MLP neurons of a small language model. Each row is named by its layer, matrix (gate and up: input weights) and neuron, and shows model dimensions 357-484. Each number is 128 + 24 x the weight over its row's rms, rounded and kept within 0 to 255. Numbers have three digits each. A neuron's up and down rows have the sign that makes its largest values positive.
A block is one neuron, or neurons of one layer that tend to fire together. After each block is what it responds to, as a language model described it from the Wikipedia text at the highest values.

L3.gate14:131140138122149114138157132062139142101132144123107140150126094105106138086102135146133144109178142115109109072105108141167145107124121108117094148085139146105111145123136081109129177168111147105118109153112121169098108145123120143135131141134130144132149107098138083110164190106103082139116134096144119110091123136150109146143111146111107078124154138104114126140141137155143190173179
L3.up14:119106123162143097159102111168147147134112129133109125193160134128147189115099148129089113134140172153115122117095151133128157117089094113096096137169169166131156133117152149158109143130138032160181153151107110101111136182133130133096162175179137100116101113164117125146139115126142143110139155158138164115106131145158142160137087113120098126149135148099091097120167127128169112149111
L3.gate192:121123121162139127145139115126119099123117164123156164101189114108152142148100129088123108080149145109103160149125149147108132158133102104129135178153186136145127132112170121143132146170109165135122139181078151124136095100102126130130151145153135119160114135094122088132156123160116090147129143158126136075107075117133155130114112120141157125092142114109101137135116110121105136163072
L3.up192:137103098112155122085119121106099119115144112121136132096128149134162122106102176171153152139125139145139122131126165164138146120162123109101100127134156100113151196130087138152109103149109162065102086100090142106123095147120141128125117145158138137101126113093148127120100118180122138088139139125151148105099150111108100184100188121136119116102132118191159091095141126141160127156129
L3.gate222:136202156119154110134118101135120079120136116169132172172140106151130122122096135134137125155157142135109118088122159183099133153130104143125111114110142120120126154119092161108117158096128164133105158191160094141123093128102142108154120155155112103170152114129121117126164092105132162101123102143132100125115204133120145122111135119117160180114148131119113136141123100124125116174133
L3.up222:104108144092176124119132155125125098129084100160119133140117105112108165150145109142149100121107148140101128140105108131109123164143094151137133123124122125137117155153107068094105150119113140123119154115115113132141165093119146133144148121120105139151164145141087128108148104106073105099120157098134123123131119121119134127152098157126122144109133087115122112144132159097122172131161
L3.gate266:120131168134098142141140115148121154104045136142160126116124109125137134112081152129136126131159112146122109138123129084116116146182112102151130138078125137163115064139101133159104138167148153143111124124107161119148123164148107142147158128148157164186080078081107117134080162136134110103157143171143102095099139167158164133175105112102107082120146113161172112098097079136127084112119
L3.up266:128143153166142119151136126122119163121132117136118125157119119124106150163148150109124151093107136190067178134109132111099136110162115115129135130059131169132118153151169134126186123155200130094166141116109145099136150175103148119122132138179152135139099127125137104132086119158100134111116126107128119129113101132133163135093150127082118115167139134124102156144104073098134135120153
L3.gate393:061109121119121127081169156087098118140143174107155091162159093109145118146149116126143151151137126136131135145130103126119140122131110136160142134082125168129148181112137153157145155124127159177152128166131122151137140143121091146121116142123164157144116157126137108145126130114164146181088125151114159105152139148201126143112151109153144141099124096119148124100074149098086112090114
L3.up393:169138118129114147120131105123119140105115094104119121126114120121126109126082109154087118092132108150113089157115127107126150100119113070101131091136142135131125111140164154122159146102137138132139138142137120149114106129125110139141104113126143165127132138121151126132169135174169063155198145145102142159094083113099129109145127158119083133149178134101127139155178121110107150160106
L3.gate408:074143134154135184134112149108135077117102118130128126131113085121120109123073160128155162114184172145131155113119129096144145108130120159068088104122157138159133118147137144098106140101119149127188152120122117082122124122095084149134139092122108116149127121097138071118149151114080132127099093126175095109155112100108177084185161126136090101136100141073142160150120130095061108122120
L3.up408:111125107197103154138148121110137189119063103122114130115139188117119120154138133127095170136109127133120135125101147145135142124147094135115134137122145140151181133157068115111057137132160123125134117151161166140146144155181126134100105092156124119175144052152110137150112158089123149063111181123132156110083118112139150178088155127138098123139081126097098108147139106143127135151149
L3.gate435:103179161159130140108116171130148139151114118157103085106162145148101116158139137143082117143113106153059102120121141118103133111120131168107138163110124151133160091108110130120093125124136086158142148144087122133141126099170105104160054086089094149084155106124132110156124133161141113122110108117093134118169114114118143111094118141131115118124100085120110138083091135100154160087148
L3.up435:132117142128119117107107136160124150146138131144109138070154150119092087162142131131139112103147145186117095150131127105154134116126132110168122140158134112127136118099154150136110147156117102106113095119135103113136131141138111104164123098114144170151149077138130157128122181097098111164147135151126096168127159117100108150091116151155099140141123117088176144156086124100123094133114
L3.gate659:128112139131165131115074177073075128140126142153083110154113096120144103130112148131138116136113119113130124097122138162122137090143096148114133140141131100097136137108124117099139117163133139149143078150123141113172113132137144129198103172124159124088152104106152132106094102150127143151104105161178135129092128133149109107121122162097126135111070149124121098139166124099138160187117
L3.up659:146098127097165122164123131142171143128142116155107130147123063115123150151118097128143178177112145126149127138136134116110181174123099139132115132131130131171062123133148103154106117150146134145125142157108147130142118153114156198141164124144092078132115146153104125106105140152116151127141139107164102163123132113123156120116148112126114086119143137179148142107158112133129100111150
L3.gate694:139122146122132152124139099119168090074145127090141128149144121122162103138135140130099089110150138143140168135146167079154118126175121157121132145136122106101135110174122117151115134146137119115132122134168143105087119123075122114175164128118186138101086132136075151157106092114166117149150177143141169176108120122113158156153116127164103140137130113095135143134130090137106155127123
L3.up694:156143129120120087139151156118126125093143090136157146094127109169134098111097129134111162145117140114106145123126151121095111108154110077137094115085162144147131118139152157138125116079145097098114167151145109135116150110153127143137108166119182157116124151099113135171128114157120147176152117135124154102129133089079116145108138148117143134098156124077131154166182130116125094123128
L3.gate790:119140125158130115142102140142134145126120135087131153126150111117123149112147099130126142140111113099133139102149134114137117129113135146139083101160112122120143096155130157133157175099163138117115114154120162100117136151115112064110114107114108154107093104158127123107135183136163095137131114122114175119135119121154154144157144152144115109132150098086156131103151147131154114121126
L3.up790:114096114173133149055119120148132142188133143117143130117143167128136153154150180158149088142138082123095140159114089151134095119115077108109168152123079130144129154132138121135074118158140139154136120176107149095122129157098147094141122077106137138098121125092160118074105109101119136169172168103129153132086151144129116140153118113100118106139141111119121148126113131110135099148156
L3.gate896:141110119128150118113149148136087111151127142142095155174150153157117117111156132136148102170110103127120136149129144085122125070112093137145158107174122115176103125118102130143128127161130135104150147194133102079135137139131158148110105102075119124115127132128110107088118117082122130167126120126169135151151108131148137144112118206161154110122100118137070147113085152116115120141080
L3.up896:087109141133147150155121064133085139127133131146153105130113141138123135135107118133142119145179092129179162131113163130127129084104057133155112142142169198107134104118125170128147116143120114106096117169089134146117105143129113143128135138136140155128135115126136153148153124109151093118148123126113122143113111110120143140081101104127168123132114110141097122126139092149124075153118
L3.gate952:116139104096107125095137103104118146156094154169154107123136117138121126110104118123129129126110105147126110144112159136119148087127100183097114065167136155136166142145110139131098135150152189130201111149164110138092119141126070165126166158128117088120109083107134088142124129110116138132155134148110130127159089089128094091136134143094122075119136127124113124185133108089120158137129
L3.up952:097132134114089102095193119116126132105118101171092128120166109153114126161060157137169111124154105099138145160146123168130133116117089134145154109126146129101130149125111133118141143154167171111134136173182116108120099127132123129174146142107133154175099138109131124128127132117131113139160127138131122117121139140150181118100095105134124068119115104109075111109128147134091113116105
L3.gate1016:122151107125188151087104114133149136137077151111143166098131129180128139140138170168108111175154111168163156129121139177093117139110075122172088128103128103122157153118149154154131171152137146162163148100135148076131147097098127122132098124146134120112139121142171138107159184172136124124158096114133138116138113107115157123155135091129128185119146135123133130139115125134139155120136
L3.up1016:117076115122111160125096119149161132168083143127089142100114084130129147150100103157150112119097119152119166103101116201178153139122142148148110122142162140133165137085144158105150121115118159139126107134126144153095100159119111130090117141176137107128110137117108113100106093108139152120172154113086098103154133156163137117101131117131101111163113120150071145184139118124145128143139
L3.gate1138:107141170133157128143097133109180132103143155154131150117130087184125122092102090125134141161107159159129157139108132126137090107112174114104155127113150115144174165093112147111139108147108133153113149142080171130162162120127090134119118094159117136154132094138149172078154150106175154162090165124117131138130138099110131160136154132150134155081097149152151125099148125134152084198151
L3.up1138:100096073112127110144149171115159135091116135095128104113158096130101116125098117126143149119162168134104140115137118107097132126182122139125116140150090117150090087129123152114111122119113130144156107167123109142106125136127136099130131100116132158141118126152111106099121110132144145119140133122125104153157127133172112124180085150106125101087112149153187115119124145129137173133132
L3.gate1158:131097162102122093140148128134132110114162128141123087144181146108160072070121065120141106129102131097157151100108165098104116102126101126101108157144111129105135094114135166134117131136123172149143124141112164098113127183133134115092150126125090162110109108111105158125153137094139105139091148118101115101140110158121153169115134145152135105128123134091098133143146123117151113133138
L3.up1158:076121132114112127103122136081132104125189102131132125179133145163149134120125122190157116111137129108095148099112140136146166136121110141118146098114165118151132136104108141135114110104145148115113070116082109156138145099117158121125125119131113175127156105098162139124141109183133086085152123113149143133121133128178116160126130159133132153154123069160153163128117126144164168099118
L3.gate1249:128095134099131112079133094101162169150134124130152133161145156153135125119117099149149132137159157119099126108121131144144119123149144108070126092135137138136111137138112195155119125114140119104110113124076138122104136073123152112081114107102130142099123110143090102101130152126131108135122103148164123183157120118097123141104105097128106105111133139109123146113111107121112181107191
L3.up1249:123127129160135093121097137129099153151117145119190144121119128167111122091121106190138136131091088158140110119133106142104125149126104150096113096142162177109117135096117108136122137134124109166154138112130137111103166088116121136173108137125114160137160170105132143148132088147125144096142079127104118142145124115117113122131116121123115120104094131139111147119135124091128088128141
Responds to: Of in fixed phrases

L3.gate126:093138142090132096145170123154127096132134108151101139088175169095115118160088095134113139136139106108106116112096119127137141137127134107105111153132128111111146107090134092119120125119118133120138154183122131139136130070145080159141091095133150107116155146128167106116131114121101155141147110105111077107082118146154142101136135118147109124122121124110131150173148163135133087166135
L3.up126:128106156125138147171116125137126149098173134115163158158114105133121088135124093147158155159166135100144134187135161140128113107127129103153114144069097149088146100145203134143099121118167080117150140128146144111184144157126138139101135135098087129135139153155119122150139070118101144134151132154115156102129100108118157131094096116096149127098108121136113181155094121183151123111181
L3.gate134:087104146141148110124090121139093133099127126154135134092098145156148112119130094108158105139092156153133181106141084114135109120131139117151125145095124106134095154122118112114095160129092093131123065116091144168128140119124142127106094152112160154149119126095146131089141146114118141162096093165124090132136144128118132128133158115124140141123144163127121147121104082128111115175092
L3.up134:142114147126143166137112162136141144121117168150131137084137143121147098135116184103174149145069134118128161142159139042155130128159101130146184137097121160101120117152166146125127150102132127075138072094098133139171139127121139147133157118139109118095123136112089128080138124133119117124157110191156153110146107093092103161121106120086137140156118126128070168066104122168114116118146
L3.gate181:113129128092122135116141110112105105141156128114146159121154142115137113115107131134139132126139132155084120114153146128114116122183123173156152135108042114128100118170159125130150134130152150103133085166109111097118121156089130179107144125115122111104094121119139124157110132122108120168098144093106130120087090163099141130136120129160130123138118152159155123103141130127129130123135
L3.up181:117128111100106177121123131175085150141121120113131183119166110145102108144090119120139121160094145156108133124119141154105167133129153139123132132095056090129111130134161118122135135112151151107144105126122120078105174101108119169118179137105141125059105147120096108159085130118106113150133138132133192114144089144120161164128076080133137136122119114141129123148119139128130155108110
L3.gate304:147135136068113118158111127135082073119124107134171167112103121089113180146166137116138116128094118107171144124101154132149106128092142134158086113111118144171090119127119132117115143109138142183124130151081144138153137119098103101129152128093147164128143100134134125135129138160110155106113108091118126094092129106099152067149148112156153104127088160132142110146098109119109142155127
L3.up304:103123126140121106162099074180090149131119133109154155161132129106106145103146167133105113111100168156129145118145132138105105128135163114123124120196118182180146153118143179122103124139118108169126148120112120106154123099144133148123116124132148134100147147146109156133112144169062107116100102118110112144138110105121128115139148115113125107055098144137110107128150159133132101160101
L3.gate377:146167114113139132128107161162107142157141149093152147147107135139113137122128121132136158159175115052113121125129121112106131092105130145103110148108140153147147184127123135175087109126111088144126153170116130157137104150186118119146120138150147142149087129175209108109149126151129153105110128120091079100140130122106136119109102150091135114100175137118097119092093165160104099106111
L3.up377:144168132127127141156139117107136152117149186126158131148132109140147102132099165086127173108151131095107210122147095130069123095118102140145127148120116088141146118108127129162139132114108126115122100113109195113100058141133140114086075110144139138136108159171143139141156114134135115121167121097119106092134093137103119161118146127107118135134125131116120111104162137159153116111090
L3.gate733:130124066145106184111131138122080153108156119096134126110094139126143130183093167087123137118108125116149155101114139113098145118117134167123147105125092127102131137159099099093120116132164146132125124110136155112110104145147155125073105130129101119122090123113146133178140077109162118123153162127132169137124125149109153132167126133156111132137117105160177167150122094106110108117093
L3.up733:151077137120108142121159144115122153120116154090147092141089122152166114168134170120131148121130167165124131132104106117141158137109128109108116083098138101123157126146141198102159112122160093077190136155107127159113169138106177128116140148131129147155130160162178123118140092162150142125145158117108146111108106111106161115116097109097182151129108079135120132156173106125118099120136
L3.gate779:108136153114110128116169109134137140134133087101128139113096127084178157120118120119086115111119143119170144067182123123111121142131153141147166111155114137168124155126117133131118101128111136136145144116136140148163103112112130120113159141143119157123136111166090130175143121133096144108142136097110119107127114116135114146114152094155144174119139158094123160151091130110143137159127
L3.up779:148155131124085118126089154171147150157161126086108091118123148073126141126162125131089134119124122136130146108127124157083108139144173137150121093162136142161159128091104134135136113117128133120147140122132101165112138131107087082116176137086130144148115087155112134133146119154151142123147148151117159120117162113147148138156149168155114125138121106104141120114119094080118123106127
L3.gate826:111131133072131156095154144098102093163128130133140118164119143135148140165122119171134067147117173125166132180136100093118125096161090151125124131118088124139149160093177117126145134151155144096118109143118140155167134121107122052114102145116163147129116128124147141110107136121144118147101149126140109139143163089111123094116164142117069126105124080160130140126086114114127129139139
L3.up826:103097083084119150185098125119150144160093129154134138145137100137120117151114163123160130112131144129190145136150182155104139095116139130113158102118120164142081127160136129107132131131129176151113086111147142174170130126118120101145113111137129153124136163121131142109108111107113108122150090134139120139094168117144114133113126122131131109108082109164098158137175150155110151139130
L3.gate832:133127154130116140162145123108086124152142182079151108186167159108128115125118163112110074118121084125141114114142097139192092138131131131138122076111092141136150157140117072158159112172172155124134122085122072134149120135172141157144165131130169128133138111150164097135129154113126134101118114151138111117122100178129166116109145126143169111155136109173133126128084126116158115114125
L3.up832:105122149136137120139116110178138117108128095143123130145149100115141141134086115152108104154097153173118125127110144144161132126139130143115140126127131156143127157092111133095107108066142116166123175117151127116109187067062080117077134137126124102136153117086164133126130119106114153107130096102137098145131122147141130144167063138125154136095133129142148172070112144109170148129097
L3.gate842:134110135131121175112105116134095108134117145147163104113132131114151169130155148149159157128107144166176164117123156127126102106136123175153133099140094126126107110142104117100098102125167130120146132135136132137146162090112119112096078092105100142122104104141145133183113072150184124083125107120157127152137126133124117129155125122171178109127148127127145111127084118195149156138098
L3.up842:131111132118153125094138118174109126090172129129107124098124107108115127117139128100137169083125114155120117140164169116127102126152145115150127095107122085144116098205130125089132096145106158100137128072149089127117126154130098115172124095136122136139146121129159116139102145126100206157143116104178139129115139107129124136137131119127130097142067144153118112125068095170118107096145
L3.gate951:184148116104135166108127134075111119112113106168178112109138180133116145107168137120176108096136096125146117094129141114151150156072142144094131121114120169112099119092130143147148100104112126095106144126095180091140111146131145132079131123120102138120105129110089091122107143127166181107145099138128128129130145148156135086108087116083098133073089143129154128102111150134122158118151
L3.up951:089109095136095130107124157119139117121102078136097125120058115158158174105148134112142083130108129133140129140131137142146098128158135125133133153098158121139143117119110100137122095098118120109140151115155111128127122192143122094114122124148161173177090115157107126138126167165158101156162097135128129104159150159177125138118080124124106100133125191108122114094148134156155150128112
L3.gate973:158149092156081159135102107167123141174092131151124142166103106120121123128139119152138131127165137126151095106144106115115157121085125136133162105133132114126133135106094130132141129113140164127104149113124128101109074151111135133083103130152168106103141144098147154118151111111132089134113162115094106117140109135075121099099124152115115137110181129133087102139123125103109121148115
L3.up973:217119126132114115158083120170124166148128128100105150140103151114110111143106151105127100094114172129101125094158074120118124081158136151089135133110108181099153113142136137145129142114116167130160146139065110135109075116152118123131127131138158122152119095176121110108129092122124140148111182112123113142092079138123078156135108113125120127122141145134129138090115154177099104150162
L3.gate1144:125130173117131122124104143169201144128106123112194157165098161099131148126128161135142125156154138103121161144076124124125152139109100121162117150168117133116139139138141167119101137121126154143129082154164133148152111115096144133125087129155079133149133108140144182142146106118156118129129099142121138111148095155139113086152140133104153142134147112107130159108121142132136152120173
L3.up1144:132137136120139101143118110186149144143132140089125101144148153109098132134121123133139130144124148123169128136132121064157125183124092137140133145104128180079098130103120147105131122115112146110112113140104105174149110060159149112123106099134104161131124074118125092097159087134150146127122135127126141122105130089140085120117106133090206142135138088119111137137140106119120109126134
L3.gate1166:106128151130163155161136134096137135103092118125114109151112163100112109120128143126119128093136096113099172109193147118145073099136155082155123123109124115134160133130115102150150108077116113105142138157125094177103166130116131159139114123124127129134141114138113115128121120094082180129116147125114153104129115117142134158123099151156139116094098163111145069095112133133144135105142
L3.up1166:127101070100183149114120121182103151068131133143155143123124135109073091140109130125127124148131121122122143132154148072123103118127145116128144120166108091139114114119142088108123133098121164141138109148101117091104107134110111126168142138130103157108119132138113122114082137127149134138116130071169143137136133175190117157153109135155146125103144090138171164109122089080124083137114
L3.gate1273:152162121132133124122137114139164098099107104164091135141106100131149132220159154142136062098149098140120138135098081135108154120130135174141104126156114135111158166109161119069117121120117131155120110094120082134129123135156101145136128165139117118115165095121158158176126134158097126098151129138123137151122143107147120145093129134165150134091146090147093147128133158170124121186129
L3.up1273:121181168160151159106080106153142083125133126154106154123088150175140146212123133168114106082133130153086171158143108130141161111130137145137109103165143137151140169118161099108163126158125127115103089093144105088116185136132122131156104158120101163107119131114124139100137142128113157147131100137125161106115105115121133150119096147166173123135148138118133102085102165120138143109129
L3.gate1332:148123111115157121170097108126133150090117117142126153150155112123141112165127192153097111100134119154163096118157154092169137097138106115092129070180134123085138125091162118135155119119122116213153096178131104118080157119141108137112068175119117127090112154103140107126152157144148120095121147106119160097105084137133122147122179124074096116099108082123154147160122199139132103095156
L3.up1332:143115127126107129132144109092147096152170126116131084099144120127118210131118130111152121155127150108115116134151125140149100107134133126118098127121139084128151127130166126124107143175123141117128072101078096099133123114157121154103063110119151115119127115126123117128109099128112160083114138128122104178133122118120125126094098109121119124147135119127121120183110135165114146132125
Responds to: Recent year tokens

L8.gate132:102153124094156120109106121088149084158139154110138118138096136132172158121097089131123122138109110119148133147085120132109135120149125121126152101177117133093118163125131129119103130152120134115101129124149102083125089120148078130150144163111104129123098114108113131099144115144146143124131141093080148119140117161165178131107172126149139106093140189105154117136118149067100143148113
L8.up132:110152117133123120115143103102098118086124119127144171141155148095137160097149101133108147141157115140105134143156129144159105098149135134121108138149136156090144159050141122108122155146157145145123170062158096129137128178121113178150109129107122146155128114109136151136134120129123142185154092100125120112140095120114136090141127087155120112101122131100135126134116134147106185125102
L8.gate313:115146107136115143124117091112085129149135110138130121085095134106189139150141147181148167122155136156119080126070123131100095102116140112132144096123168138120169135105121140129148103167148145151110137111171081129083093165135097136119169125099085168138091107103190106162119141107115161130116121119125106157147134151106147128143121117134165134124103140110136134138137123116117116169118
L8.up313:091101130167184141092072118068093129088129134125132133099127140129150101159084091137102164096124096143147129124137122122131090190130118098140121090184188121116129137153071139137116183124081130141173138119128121094130106133130128154116161143196137112155166090147133143100148145100127122125160115184125183131108135158147132136139146123114170101114135142145149124139076136123141109157141
L8.gate384:128103156120150125099142063091109130174163121141161077117129099126113123137132155149093142112114136147104170120094138137099092136117110124109129135125095144112120098160129109161125121119097107133120144133112096134121111087151088096163137104135162140142108098146124095119164121103109119155063112152125107114092172090153122130138132159170108142139142142086133100114127112121111118178129
L8.up384:105133125127187131128125146121127128140111151150108116126115182088131179123143152133127086106144117143147152126108125111125075119190110144155133124141111121126088102107131110134178139156115161132106124124126154116087100094133125114130099154123126129139165089149136139092143122093128082117087143126115076132110103183124173143143114147157132142112148091135134116124094113131109133175144
L8.gate922:155106120175124105111081146097076099132124106139145108121137076134136138089129090139180134085125128132119170120087125160167109127082133115136136125128179144158122123133155156137097139128130142111131147147116112148118130098143123161130111163102120109154094135087139134138143120156132123146104106073151137125113161158096131112128149152150144182158127137071119147129087127124147105148104
L8.up922:157133102101141168115098173090127155134139080071086112137119088084145122116188129160112067145145141162148139142102105130104164135129103132140124125115098114134117134148108102136158107137122136109170123155127151112085092144152135106138150096137125136143146118106111148145127132113098114103151143186087150172100063129124152098147104144111131138112158178137137141113072135129118129141102
Responds to: Noun-modifier openers

L8.gate172:119099142095107141157114126118150178161096097089148135133159097149101147142163090148135092128165107083129138105145157125114121078133116123130147111179133107170135114104087124166127175126139120128114131136179140113147134159122086127105147129129147111148156128122111100153167159134120148133115117127117151172182106125115142125122084141147109129142137121111117115144147126118114147150131
L8.up172:114134085124095156124113145155107133143101126149163144089110132132177143159117155109128128126121128091167123136148117108109116084098141076118125087121137095117118137152118124102110085119096147125090102097113128104081130161117093110102144133134167147170131112145149124103161190131130114136121136129104120112116088129155159105094113130109110116139140113096140112141114138148152100132149
L8.gate787:073117151166139103155145119085114152115095124111102098125141128088078151138096142109089159141144141100139133141134121110121126146122108109164117138124140135097128134133132146134118151086155115143100108168136139150168136092108127125095169075103145114139098166126118085126127081158123133146110112099123128117140091114116176112107121099089132101120094148144116126124107131127123144110100
L8.up787:121112081095122135131173116173117112103178146133112134108152172182123119121096105113144171130152129135132125119148123174162129142168128156121110150125153101166140113147100167079141113124109122136105135136129132130137112116126142167135109113104092183113091137128149148130102109100105116144115146111136089115128103152133090134144112182129149133131139123117153170171133069062113124099125
L8.gate809:118151139122142134193094104106109117117092103087134103165084148119113156144157099130146140108146098105130144169136103152124133121158109075071117131140116128133114128139106148124106176125107120145087161127166152107127181113177116158127138138144121116106111128127092105114103157121138138124112137101157101141134099093135120174147127114057111091108146088095155110103114137159138117109112
L8.up809:157119119141184152156116132126109136100122140080140118138109169187147156116163134150096119120130148129131133136103135115132117115154101083137134146143126134123135147163124108122127133087133129163113165102160122108122151080175124169118136125122160146141128130123125067167115121115155117115149121104141138101146101128110110178142100126055083120140116110078162126144092161129136122099146
L8.gate1079:131130139076180105143125121140105140144168109107078122107124167131140156139102131099141143157103129148116152138158169085151103147124160148090126140183124154123129118151121106120173114131140133136145154101124122127165154130107103119143177103125154177107174093082132129119152148157131113153106133096124105112154106175139163150174174128097162130143102094106156136107128117136123083137134
L8.up1079:167115131109153109163097172155110118119095142119122123126121141117148119136128139167106164106115130147179111155110120102153124136117128138109130060136133139108145135171143124120173161100164103175146145110133100109109112148106113115128104113111137141126110102132127110134122135135118100102109144079143097177127141141125155137140163123090126134154101120139112180132068151113105123137150
Responds to: Heading closing markers

L5.gate770:082164133086168146121140129104131130123118073156107121090104158150123149148121134169126128136131112107186141140124097143079161129166132124137143127167123098128148113131108140127140087119108161117127111109127132114115148178140157091159119162119140122148153158115149140111097127152124157156140114150103113112111140097151093128125085172144144136125157127148149143126139113138092139151114
L5.up770:170142151058112118135139136159189125160138105146090136100139142117106163130133120124151115106174150133139155131138137120176154091158106115076120122126106109150112137104133124075113104114089134146144126169151129127129138175154127093119090166178100078161148109168121115104169090127133121114152124157147135136106152119131143114142150110117139107156135178134125140150097160139192112116175
Responds to: Genitive "of" connectors